python train.py --n_layer=10 --d_model=448 --n_head=7 --n_kv_head=7 --head_dim=64 --d_mlp=1216 --vocab_size=2048 --activation="swiglu" --norm="rmsnorm" --norm_place="pre" --norm_eps=1e-05 --positions="rope" --rope_base=10000.0 --rope_fraction=1.0 --qk_norm=false --attn_scale=0.125 --bias="none" --tie_embeddings=false --parallel_block=false --init="trunc" --init_std_qkv=0.0155 --init_std_o=0.0 --init_std_up=0.0155 --init_std_down=0.0 --optimizer="muon" --lr=0.015 --lr_mult_o=2.0 --beta1=0.9 --lr_head=0.00636 --warmup_steps=200 --schedule="wsd" --decay_fraction=1.0 --decay_shape="linear" --final_lr_fraction=0.0 --batch_tokens=65536 --seq_len=1024 --doc_mask=false --train_tokens=396400000 --steps=6049 --dataset="wikipedia_en"
MLP neurons of a small language model. Each row is named by its layer, matrix (gate and up: input weights) and neuron, and shows model dimensions 272-367. Each number is 128 + 32 x the weight over its row's rms, rounded and kept within 0 to 255. Numbers have three digits each. A neuron's up and down rows have the sign that makes its largest values positive.
After each neuron's rows, "fires on" lists the tokens most often at its 100 highest values on Wikipedia text that the model never trained on; "fires after" lists the tokens most often just before its 100 highest values on Wikipedia text that the model never trained on.

L2.gate362:113120170083169151151126130170136150129156149098123115123090175152134173091116185138155122076135113229118147143175107171144139132101111143146164135079154126212123153163157094083148153097114061066139167092162122085133103124113141156145128131135152121127142157110137143151219111117077131106
L2.up362:061101161154143137167111130158099149066160136175145118096171119133135127035132100158130089095162140131147103113185121138093159190148136172108121134102144065157119182106139115116106143117112082092147162090138096072159121109110139132146131119141130152136134169128135131132240104087113195110
fires on: "ar", "ub", "at", "up", ".", " period"
fires after: "s", " S", "an", "es", "S"

L2.gate703:108170117122109143113164088123076106120116128106143118115102104147180151137125091115158121080103148132091148086122154124130123101115118083159139104128136098191113144157149175103093162157078108107184166078207113119215142126083147119138124097110156120070133153098140105113084156092157107152
L2.up703:122126145132142119117132072040129144159191119135122134147112123166172081130125089127128113086121138131086123143151110141116099122189130125153157089147120087160052099110194169149128161137121124104132158091145152137166153112102094119076148102172083102072084182141094093132174209109149111153
fires on: "ga", "at", "ven", "les", "ot", "duc"
fires after: " ", " re", "-", "n", "er", "P"

L2.gate571:126076108122143153149109092103194153164152100124122140092147069106156112191119162154127183149170164161107154137121102178141101155106131168143139129151195171100134110165121170177120113150136112118122110100105116059077124111137177135138041151121126166144099149165151104140122121196150111154
L2.up571:130056172072131165181146111194094122096120134167126126219117140214090107172153133104162087142130088147114100107133132114138164159167169165111140123130129172114116135105148095159106074140177121143151113085157144128157139116117218202080155176129050126221107178124139119057132132138195119149
fires on: "it", "ic", "al", "hop", "mb"
fires after: "ed", "s", " to", "red"

L2.gate333:123188087074136100142158133147129159129104109098089085078191156140088077105168188132089134098164129112126142138081154123089146185121122147176155139090121110160160134146126076193138094108149089055060097135092144129108131117120134174121113141127105142063100053169161134134167095177174139143
L2.up333:174139097120132132161171154134135120108148128069130141186116160140126061105139097102071126082084138100114084102106082123125144090140169180113072131122035111132099119120106111077113131102115157120161115141127098140119110109135132107094202146146136174129177113121069135166110121156103102162
fires on: "ed", "op", "on", "i", "y", "itch"
fires after: "e", " Pe", " sp", "ce", "re", "vel"

L2.gate85:157096050091153092116096137102139161121135116145119159114090075154125177111088119150166139130118109151125188112103108128148100185168132117131105140101079171125137173095182117128118140187066125147146133106097132115098090176145093188140157118120112123141148161113121148087124129148151143088
L2.up85:130089150151172123161137066115139149155171077160068082172102125120142165164095098131135106081136122183141115146190088136093122154146127135128102136133163117137095102102123198118151125220121095113161117154169079139095137148110064117104136147131094079141152199108169110095085125124155194074
fires on: "v", "t", " vi", "ve", "V", " Cor"
fires after: " ", " (", "ad", "-", " of"

L2.gate9:109080076104101108127124100073128138147170075148183141135168060135141137186132100160143129170110161110174127123178123153181085137079099085130132116098167145132150106086139105127121070104163089158164099131191124168122116137134150050124146155197110084158160118103196118176166148153115105121
L2.up9:166104130113113129112168120070123178150127082103189068108142148091099109114135124148163111119123094109119130108136081159145176121119075124118104103106030132092150104136121147150138143107128122123151016143134134138133117182084130132124074087150119132162136107124165086139137113116123108098
fires on: "c", "o", "ck", "way", "vo"
fires after: " Ma", "vo", " a", "ta", " I", " Bu"

L4.gate945:128156091144116123139149131084132145120117141133140200120141210117156071120139123134146119117151131109154159148137168080190084134114107101100139158122126128134157169171126199164134131148172136168124066134117118163123131114129132113117139138144118144131142106141106184135136130113059092141
L4.up945:145138121130073102157173087153161099242126099161159108132170155093133155139121092146124114090051117106134147096116096145130094107130104084175153149092128106104157174126109158139131087139096108151140181129146074104162132162136250188100116160175152143121134124137061119154122158130115108115
fires on: "b", "t", "ip", "ub"
fires after: " La", "la", " la", " We", " h"

L2.gate215:170181099082104135147081112148141110106150072150157164091169083101153161094181150064157127172203162125098064112136145122132133113138147132101114108133114071162106101163114153151158146185155086106119083168145164126158113122110161176117136122120094132214210160110201119121089203170163160145
L2.up215:118156132165146124176120113074164140082115104092104140155155127118108111126107137059138093175135155094135120125098143142098123150067153143124157114146063176142151159169152166166134126141174179088141110140173096132107120113129126155118116113117153074220174129097146126108104159101148105201
fires on: "st", "u", "c", "ult", "ug", "form"
fires after: " in", " In", "s", "sa"

L2.gate829:160176116083095063198113092112097150162151117146170137116113099137142139130141101140119145186104059126169132150135123091189080149117117123135118042104164129179130126173142114195176115142175168104153121113133114095153148172119118136122144125136089147131093106144152098129118122140165141117
L2.up829:192166143110121108124201127149082189116116145156106133058201165145104117156122134124157155137170138078079083147168163074109089125201175190049117163127164115129035127045158133129070095128086140040133088123170060116106090141122110131089140138132166134116126113104167107055100105059159161084
fires on: "al", "ur", "cu", "ver", "pe", "ven"
fires after: " ", "-", " ("

L5.gate649:054133168147152105179129083117130106130080103092122147087156161143152111128150091116137134124110143162118141151084170133111131136156112120040082110113160098159092133146161131201125122144152103158157110152115115139110167155096231172135110160150107113203139100147086156159130135118141086138
L5.up649:108158151074158091202157125112125127128144107153106148119111113152141097090167155156141152137144146155136178123101101093196129165155153149098177126139161156101122113119125168145176102118157134125160064184055163082100136085106158098083162178092144153063133097162194093165115091120120101096
fires on: "d", "b", "ni", "p", "w", "ip"
fires after: " Mi", " mi", "o", " Po"

L4.gate504:116188146135120125152149206132145158132096116134127148158150124114079128134158173132148134100181124093149099133120134156131113171144152175156093160131120131143167183153130082159083135129077180129097085131149144149092136143159082095117103138164099132111161130130134105159092139152116081111
L4.up504:140138136128099121085213099105123056191116086197131113111142203085148215129120128142166156101136143091151154117162125166146171092107131140085163083103122161163129134156139124143118176212173135156166084143133121151175142116149168193155105086089218084094112071100126139049096115165175119070
fires on: "s", "li", "k", "ro", "e"
fires after: "s", " de", "ra", " b", "ide", " De"

L2.gate83:131154137083118121135089146147181155125129158096127121131120075146112060111117090133146159110130104136149147176129157215080156118143125082142043133146140117178082108116131095116188091098185146156122138105114165073108121133136126104116130169063188076125132122144148060119127146095121140062
L2.up83:147122114197110151121110115148122122115097083121155119103141107077082128131147163123127151134086083130142083131162175105067157098148087114132143144132090107136108103201096126162137127176121101155156123126143115108131137129229128155050144167131046134116096095059137170149063093135150175160
fires on: "\n", "e"
fires after: "\n"

L2.gate64:193154125141153207165114107089136111171135128133124122095101153121118124113185141138106073119097121135103086162101160180145145159105087117102156174078162127203176138123156082174179155135085113092081175122171213111106169151132108150134114165181129183151123131187081135122117167134084166141
L2.up64:122128112114126089143152124116165115155086113150106146167175158167087172147156100159112126101076103169162137120180119129184142094132127170139160154074110150112180124155154125161145121126097184124128164141135137085120138081123138123051088126132186068179118061120131101109166129175140108211
fires on: "er", "is", "a", "A", "ence", "c"
fires after: "s", "S", "al", " design"

L4.gate824:098120126085129172067101105114159134157164176126068171136124133172122152178107094117138133179111109096145158132093132145141076146102103098132190143191136149151109113164149117127143126123157137121145178105148161199177097118139107084083105079117177067064127088132164135145115125091103156081
L4.up824:128117154135099102141125047086155126170145140150107162107123125103128111120150159084137061157142157109108182093130164144118119134126097130147072109138151119101101113158084130137192092133133094168097156188157105167121074119106076038108094140123156071171180112114110085169056120083145099167
fires on: "s", "m", "g", "t", "c"
fires after: " Ma", " ma", "fe", " Com", " C"

L5.gate461:109153093171118122115161151097141164113111170149149140195108137122082123168149147174132109105100143105107150144086141092202156153145082187083162107109154106173179137084082094131062118080115114144195094070109137133177135161150123124132122096150160139139105112097116113153089087154166108092
L5.up461:103147215097121100194164113100124093142149114125127170109142113125202141117136225103130117128110120060147144151169138157155127104119147101126105147115143141127181161153106148124093064073132140130202145142164073107048129087112077136148143166146182181087123139167150143117196148122128140176
fires on: "la", "cent", "ran", "all", "e", "c"
fires after: " ", " b", " B", " f", " sp", " g"

L2.gate566:122169152114142145094151135116069145132141082167107096129154106105095134100143116077099173086167103144110149142094169164097132103088177137100109116183170102121114128148141181170086120115111090136131142142131192161079092130033166056161132121062158152147112136122175104114118154181157136146
L2.up566:137067169128157104094110190144176112077152164141147111170188156099084139072136156075118127070145200096060140163161195165109155132107165162107092162196092110138118095086162142132143028147124058091113091106120162073140093111100200126142182114124123118132161134142146112130111136154141156182
fires on: "st", "k", "f", " assist", " help", "vol"
fires after: " in", "s", " In", " as", " to"

L2.gate75:121124094102131086133149141101133085133124188162089145126082100156185184094142161105104059110169087153108134180132027125158137035131207103146092171103112079087096148170143050124145160121133112121082112113120107140197150095131189103222115112131069090123150179154119153137129103097108102059
L2.up75:131194085119163157128108158102135117147093213139141165116159090113147154144190160085158101063169139160167140108098171066164144112142136130125072141150141125154091162092110128144134126098139118164033108144180123160147137137163169156177117083069109145122191112139134109145109125058127102106
fires on: "A", " /"
fires after: "\n", " \"", "-"

L4.gate153:132201140135128080116092085072135119136156211117160088168096116147087060143095155132044149086198138133111085116167167126167186162140072193108128148100153157168140108122119107161127130164112096142115134116117054139153041076123130131124130113185113169091147047131125167135130106113081104122
L4.up153:092094097098169156097118105139154137066167128119116141168133108148144147071132142155140105085089150118110163151114109120136111102063144154109158158103100138130129072131106084138117153110148123113118127040189156133123130086117152141110142179156098134131112065124130130100176126110229117135
fires on: "re", " Ho", "ro", " Bro", "an", "ed"
fires after: " b", " B", "b", " the", " Sp", "er"

L2.gate221:121143155128160138110149154085077108193118122118136065177084077150163144078096163123115080101146081111196141147119106099148178193169104141112107122140134175124081130149133156121098112117129166080122138133134086077106090142078141142159093096124110095055070107177126127101110144168091147173
L2.up221:155192134129145170114087132147102071107172151131135251162142064110114165132096123127145123143155108119049141137095096079138091066124176117097210108145144057097129140150154137087126092142117169099051156127071115103086114083093152133123163120169082123114127053127078175117113121111094136082
fires on: "k", "ol", "ct", "ov", "t", "ar"
fires after: "s", "n", " ", "un", "on", "es"

L5.gate601:174199117080125126123131114187165112145139162085123135053103130116113150077155180172131209114140145110082097095092093122126139169121161039167146129153108108153184126092117162121205182176147129174151164090153117061175119104131095097165042144101107113083105100121156146174134211106147125169
L5.up601:151197164141122117109131136086139130137135175080168097177131124181149132109121115119096159078137168135131141138129098208114107105078121124195142159134085107128129148098159194103160148120156124161122070122116110139151101163100196124132088128148162153112192108122133124145080175064060125152
fires on: "\n"
fires after: "\n", "==", " =="

L2.gate2:104142092125098150103113171127179078079204093157103115116157079140105134150107171180138109152166120140112133101091166143093143127129048100045151076173113070131135096147163159171128144078070118149086082105163099130149096145106147120129044168151106096082174118152210124210143122120135130119
L2.up2:101114159086122208141090187090101103103215150143095135128159094186162184123137129103110143119171131146121104017109190164102059156118166068110101105170127157111059100153144144133130133096170151166130171168136128133155106163101145113124117106165127076183149140172138112196116127097162107113
fires on: "ly", "c", "ling", "form", "che", " ch"
fires after: " in", "vo", " In", "f", " original", "end"

L2.gate107:130133163078158130054137137128150172107100090186168111155099122153170134107087133139100127155135119159079088099152086090128087082159113113167063154111086181116112111066088126182059116132128093130131081130101113078139088057118114122115135139069135080095102118092163111161141150147106130139
L2.up107:105124076196151116088167153070113099135112070107155109115112103138135159135208133117145155132091150090080132142130137155070107095168155164105129158163125105082081126122110110071182133159125106105157094148132129128127164119133107142129096077092070166123129127171145143143035105133149177121
fires on: "per", "ter", "ot", "u", "ber", "der"
fires after: "o", "pa", " to", "ar", " To"

L2.gate1032:147123107105139128182095102124080077112105159131190153154182132104072111089176154132132160170156141104102129070126128150154100142056129074097131153211144119117145127129167145116135108086123142123168096090166103099096189137074140116156091153138163146189088104146156126122096092135150121150
L2.up1032:152093036141121136144109140118114114118079161169177129120168149074100071082148110142165112181118116116092122095098148140128109109072088116119098138168115084114153124118169160137115148104150128154187107107098110111146150083099151098134074135123131157134039095130061107153100047111143142080
fires on: "c", "cc"
fires after: " a", " Ma", " in", " fa", " Su"

L5.gate811:089148171159107159136117110140093145175073154136058094139082115109047136142117125143102167161119107165119100145130166124068073139104204164080193144138144126190170103147144115142187077186133155125145079184172150089110119123128112137108107147128119166132137083138146140146151130139113135128
L5.up811:114121107069111163117154127156116117118121132163140163161147102142147150153121136093132115125159129155147166143155111129176124115153088106101161122139118111164137144103169087166102090135074174114188082124159114068169124126084124115076100137097126131101075162038114173167124121108168113112
fires on: "ho", "h", "j", "c", "co", "a"
fires after: "s", " Ma", "ra", "S", " P"

L2.gate100:100106107109151166087122133121120153092097196091054145136135151170075121139163158138121080128169151163153157129155191123070110164160133090081078140121184105114118149120174120157071130112133125149140198137144087110118105127094180168125130232121138122118154129157159115116149143158178160109
L2.up100:148173083138108112133161086145111157167132168085056127138147196134195131080138125118049142164118150130162105127159155118094131159099135087103146114110153140112155105131109127073138115144055151119161112052215167101135180124064159192136141187140186150141043126149147113125119136141104112129
fires on: "up", "y", "t", "our", "ome", "el"
fires after: " S", "s", "S"

L2.gate726:138107121106130134160100135077174111194106127080122114122143082183190081115126064154174112105134048125125070187125086116121097104083087122131182143141151096165140180144080157124157134149125172145137140138142110144184128102113122119186153129095074147074125106082116121106124152133132138184
L2.up726:143124053097104110166098140163143147125181110130096115134119163142143076121126174157154140105080125167103123108105145118117112110113096123156076139126170163123134142114105062110135096112134055116118098125090124092132109113180157180138140109130105135139157126103100050064162194178100165142
fires on: "ter", "it", "u", "ing", "°", "ir"
fires after: " ", " work", "M", "R", " Ru", " M"

L5.gate643:124102112041178142111101168130125168113126122178118166151170135111136081117217077164124109200159159174142175162123131125134169119100136128114095109106115138123139131064164116114196154105123123148141138139109155077079116084140126206174116163147106132151167133122141112191172168157121166115
L5.up643:079156153117099154137135085164152151135144118141144132147119064145121124118191089112140155122090049154134141153114161149191189152083139093151153182196142157062142145100069151126110137115094109142123144102103144159163130162115180133127149154116148097128104108149001117068150093134113101199
fires on: "ed", "il", "er", "ist", "our"
fires after: " di", "ta", "ff", " se", " S", "s"

L2.gate501:139133107139072116107142074133122143151065145117113148142092177098135169139141120167162109200115059081084158147155181135083071139181112145129155154095078180138143140082091135093090164122143116159160184176044214124095114118065149116151124149120123108142114127097147104084166121105156115131
L2.up501:172076163091119116085086050136141109147124110167122186087110085160155113102136152155096131150128128084146160108113144117041141107190125160184038184106177053093117141091136104118081087115129122115141226184182148181137075149080094161163096086087120092139106117114095217096122132141164167148
fires on: "er", "el", "on", "mon"
fires after: " D", " G", "D", " M", " K"

L4.gate499:133181139075132147125101148156140158103058147137140132130169102169109173164144124149086096114135129174151074119158156114127092145129142202085128066085157125093213141131152138116131136077075121087133133150106170170106091147139084134117059115096152116088142127130085098169130119043176100165
L4.up499:104097123089120075089144166120118121136133086138113161096099136088112146121095120155081115147131129137148134155134178133068106102101165049114156107132106124152110103115175135102174168105123128077162168138149139179169158155171145111146123070111158107145114162135155140139126171097167090066
fires on: "s", "man", "x", "g", "ba", "as"
fires after: "ne", "fe", "com", " Com", "ce"

L4.gate237:166114195116133146174102070076175122120165151160206180129139159111138128181117089168196116181168107140118138144127126092137130114169155142129123110118139122125077108171159108139090118125142148140122168116150143176139159142118160137084077110115161110147076155091124160127112134109131162150
L4.up237:073143079168084135101079105131116172130135174144118140090139054149171184116135082161120072136139149176074090153102148074140094138072105141179122119152115082152119162122206146116125069144141094133151129165157128098197141123221120139147129157081064141113090185084097179156045139123164103097
fires on: "la", "er", "a", "ed", "w", "ra"
fires after: " C", "c", "er", " c", "amp", " B"

L2.gate1008:144156150102166127130171162120136071123080145091181183059098180151126146157119108134094150104156148105147105144165171124159067098143115056139134145070132115118145143137064160167107138180146134095171190155081083126147133143065148115149154168066140106104160153167109082162153113105132119167
L2.up1008:170095131088119165087110162118111140169085177182101133101076179164158180135157106138131176120130075123121177109136074098146172069126138121182102140138184114084106144144116113124178108141111085145083147084093121180186093167146163195153116130080099058174134129112116167134081129094148148112
fires on: "y", "ur", "or", "te", "men", "na"
fires after: "la", "lo", " La", "ra", "on", " la"

L2.gate491:119109143119110137122140073112117079102142204136124140151154133154106097149094137172113131143139114117136092058124152142141098071150174096166099155127087163154133087114129101100162053100151169087123150082107047125170149107111161147177168137158143154074049120134080167114162157147154091073
L2.up491:088125122123114117103090080142120109205110143110096100137171098064085125131073106124087120146104106124119153122162142088086141133163144040218101131127123142110255116104127053114158141093120119110165146153112127110102192103186139178127132065120086162142086148147105126158163087172086139141
fires on: "y", "el", "h", "le", "her", "hen"
fires after: " B", "b", "W", "hi", "w", " Be"

L2.gate986:103109111167080144124083137131119079135129147130114135149136097127096116076159116114152123213129165146121149082141178115202177181096108067213101141132153102122116127070103172138094145161154184174119133220078151156173108143143123096073145121090119136170121126115153084092182193076169099133
L2.up986:126122076157135149150115153154166175158113133147094142135107133124138163175131203140178167147151088118170143101084159115144079155143128107128202130124090112162063136101092155093139100081175166123107101159104109126107078106121141088123124066093120135129124151155189113121088155087183158139
fires on: "id", "et", "i", "tern", " number", "im"
fires after: " a", "y", " Vi", "al", "per", "In"

L2.gate682:180107096105147055200164166128153164114133112163129082097165099126199156163134149111156118095071131176109164102143089132129114110144172066174160081144129087152074135159110048168163113129060146136126143148150101153114105121089148094123102129165135118133156091114148116107140108129134085187
L2.up682:106131073044083153204165086138124194151127143161115200078143139125134111183179120137200117158116118145170126083195114103143103120151142131185198123149070137205115104169161105160114094076137132107154149145095077174099041116169075145160171090152156101075172138140149102108122178100104098199
fires on: "ur", "b", "et", "at"
fires after: " ", " we", " We", "-"

L5.gate1115:131129080107155129136131173096090170208033150111151091145177116135078181099151124099194098082153206125158155086073168068121184136123133150099035145145096136147133147152087086164120098190084171133095083178107125099113123088102114108092138183145133122063149133125128092120143195153134107141
L5.up1115:150109110113158082138191164163122110167130152135122158127199096122159158065114156099170149106124099094115105129148153166128102178068168077122126112109091136114091083129146120148121082123055110118093156155138075133150059092124176114169071127115145094163126104151135169128144174153120129117
fires on: "\n", "t", "ite", "k"
fires after: "\n", "s", ".", "ra"

L4.gate433:148119077105118111093135165091118137147143127156135110112116126150147129176138215118096161150116155085072110145132167060095135079151149065148108141118100130134141170139133186111147187081172114080123113117084152130153116097108160133152133119138114108127168121090198074111148118124096147156
L4.up433:210119103091092132125142143176157142077168139111171145154151149070090150149139121117162075096153083125117137096096110138120097118147106145124133162129141091095119115123179190110149119167165096146152137190157132165147084122099127141096134122120149128090132093132140173120091084133128091100
fires on: "er", "fer", "der", "ker"
fires after: " D", " re", " T", " F", "n", " G"

L4.gate318:091133117146150143173088128156158125114126140137162107146093115124108112155143077114133076125128161118137173085103167148143160119104130139159113166137112158152152176153091076163132130099144051089078164087071131150139119110116126110153087123156177079112131112097202153126127122155113118110
L4.up318:178154123062090120119120105123098160147138107169084142080178130118127145070135099111146123192075202096133101154116114081139167126120159120133174132070166097140114115076066146093140156113146101096142118141182067136141174113180115119082078071147140079105074068114125173091080129135120086137
fires on: "hi", "op", "al", "an", "ve"
fires after: " P", " p", " met", "wa", " wh", " w"

L2.gate79:114105097151067213121154181114109138137108058121080101111104131113115145126155153087093120154131155134126171143078172101068137098104166092136104146084119106115154114125035149089157138149186133116130141087088120075126164102110160173139136150126155147072197108140136135150095150103129180159
L2.up79:179129148124111091085136134105136148121138204105130129175101103109176126182108123179136092093167145173103161067131157138077110127196121069101170126172102053136104116088108136155100100140100128140145111086116096130162087104209120107112135043173158115126142113114178109116182134154123125174
fires on: "iv", "cur", "do", " do", "g"
fires after: "en", " Un", " se", " (", " un", "ce"

L2.gate732:092145096091081095168155132136106124067150110182192153084141128174122128150127137134103136129129105102115074160138110057129077132104054154151101108107135070104101106107179142099116163048140047089094122113141162174157083102094153112084124196107139127101145120086137185143131151141153106203
L2.up732:096154140054086136127119119148088087122090141140117135136130178134142166164093107146087168122070153168115103158132044101116090151125103152122103101122125121141131061141112127108136145136176107149095102120106167100134099123101083085068196127100091110181160066131134123155169160149131152186
fires on: "ar", "m", "h", "on"
fires after: " K", " G", "p", " ", "ü", " P"

L2.gate347:120112101120105101155124137096105131149133131106122109110168135117082097125141103133105144160059112095148125106093219079163102185131163135137162112164195163134135100115148121159114158051145070150128150109126174186136114105073127120102090149116153125136116121096076141080127135141119164129
L2.up347:128081156117086159101142078114126099106115127121095163143164100132104087151140139128071063144129149105164112096088135105110134121149140168119172135149167065093056113173109151140144116124116073104150110144093080116196096097107178117110121143118102112113130149130090141079133103125139103132
fires on: "on", "el", "art", " Art", "les", " Mar"
fires after: " ", " M", "M", "n"

L2.gate1207:164115094125104097105096108080072146062111143193126143062130124152186110098131188062042112104132111070153091151102101135137123175110118142114119142112220134135097152151170098129077160092082161099137049144143112174133117116179134151136146162148121153144167127170120096164128109177183087125
L2.up1207:115108143125111152124089131025087105063112136190168145077104074176115157129117171095159104076170129090161122178084134108125144090118123163116105143094213127145129081107143137126069117096113119057109059111146122169150111137216100134146167160119153107131172068142077127163112148125104097120
fires on: "H", "au", "ham", "am", "K", "†"
fires after: "\n", " d", " ", " \""

L2.gate1053:188191171069124132144137159177112152135138135058105104151188125101131106127111168141144186104189130129124143109074158105098155169194103104192097121159100137156123153140156159086186096076120129116157142096161163119114129134122116099106158126110137084154133113166127109144129168167144116102
L2.up1053:115110138105119121135129141144160127201180117102165107166077119052135115117094161149148123151086083119093118171172153114181143098130118087138143172113113131195104134127047167163095078058147061136193102119132133128134134157154123122112109164105115197142127127104106085164133161104148136159
fires on: "\n", "hi"
fires after: "\n", "T"

L2.gate1104:176088120161123147059144124107102107130115150173134148141177111163092094104120101103095095142152088087092107056162172139157054146127123155130135157127171185143131159095081110217103078102065176113123087147113107145070137122127114165070097054218095133097129131136174103073086141129132155124
L2.up1104:128091196171115121113144158146138107141168117142175055186190073117117079102117135083109142106125150088115142133100061131142145101150176125091107127127132112144118052173145116149198122104091124095180075132124126145106133144105152132154094099093124148125094137127141131095139126108116133131
fires on: "y", "ci", "ten", "ur", "vent"
fires after: " Pa", " Pla", " at", "as", " pre", "s"

L2.gate816:154142111133171149092112107092083116181116146131138094133105141131108062154123152153159128106109126106164131112100116102115141159127207122143150153183110132099130138080147094195071099131104157153117084145144170123098107176133129222167099108123125121081147106112184120137149144150058073117
L2.up816:190165096096143170116116077110110153136144142136127087163204127185165103126135140083154180133124136102178071109161144074147152160130088130129115126112182136111147104138144173146111182144073166091154175042195113114111137152121061191148125143127141104147170134161091127184128124117118149146
fires on: "'", "in", "ix", "ja", "á"
fires after: "s", " S", "lu", "S", "al", "ra"

L4.gate778:156125138193128118114078143109115142101137119136154183119050132140131121105105120105143126107159135143131152136153171116159115111107106118138165057153122081170074115136157128106061100133085108096133092135111138111116108185071117119142106108127123076105118116109146066151173153127139095106
L4.up778:107127135086107135146164207136153167146103149154106083163126093163167126097138074131169136153105106129157201149147083156014088141183107144108133080145160077115157129108123143094150123181076155168154175119113116161140081154147185103095143105151155126135130102169100113188154141172138132087
fires on: "u", "il", "i", "o", "ー"
fires after: "y", "s", "im", " Y", "am"

L4.gate66:125170078096139091067150107084116136175105148098115156118152181122123177072131114169122202137107129129091084115124112197130103103131121145156113159119174122178118130140167115136052088153145100129116150114108130099142088118186118109163110122089081064084142194092157103168126154136222119154
L4.up66:085155114115130113128107142080121124093067113134172154113117122099234130102100120123157168154164160103177162149148098138126128145067133092123111128137177147076094149207177130069119124153181112136067162133121068109142173052108126118132100142132132174154121152102132173086078088077146141133
fires on: "5", "w", ":", "g", "ur", "3"
fires after: ",", "e", "ne", "ed"

L4.gate724:141170163131067107151110123081089158159133188118162139100144129106112125198141094161122077101105074134115145129122131161127182157069118110088137159123123138097114129086141133216160121156166133110139143134086146133120099087134145141162131141144121130139114129115083147108116126097120142141
L4.up724:166150143096146085139139137133160122171131156094113123148142130090107131105125127092154141134148110149127133127138105142095098071069107089143103121089149185082104141149138153125095143114172105095113196131168050124114070206093123139207177124129142073173163138153076125128178163130126113150
fires on: "s", "y", "my", "'", "r", "our"
fires after: "'", " M", " ", " You", "s"

L2.gate152:096114153090107124147088178130088112169201175039110118115106030108169135110123140118103104161093088174081120158160123169119056139141125155164065154088128086133151185180118158119182109101113130152094109105104118159096129165112137128089130119135137125098101133159111095144163091132167194132
L2.up152:104103097133128158092132150198127147197136171041109117115109118103074141144133144129072159107136124128088094201116135125116142146136110183097079136115147098136130078196103178192135134155153111106142072072064121167073066137123097104122158139116150133066120084129159128088165160155078123118
fires on: "\n", "ig"
fires after: "\n", " B"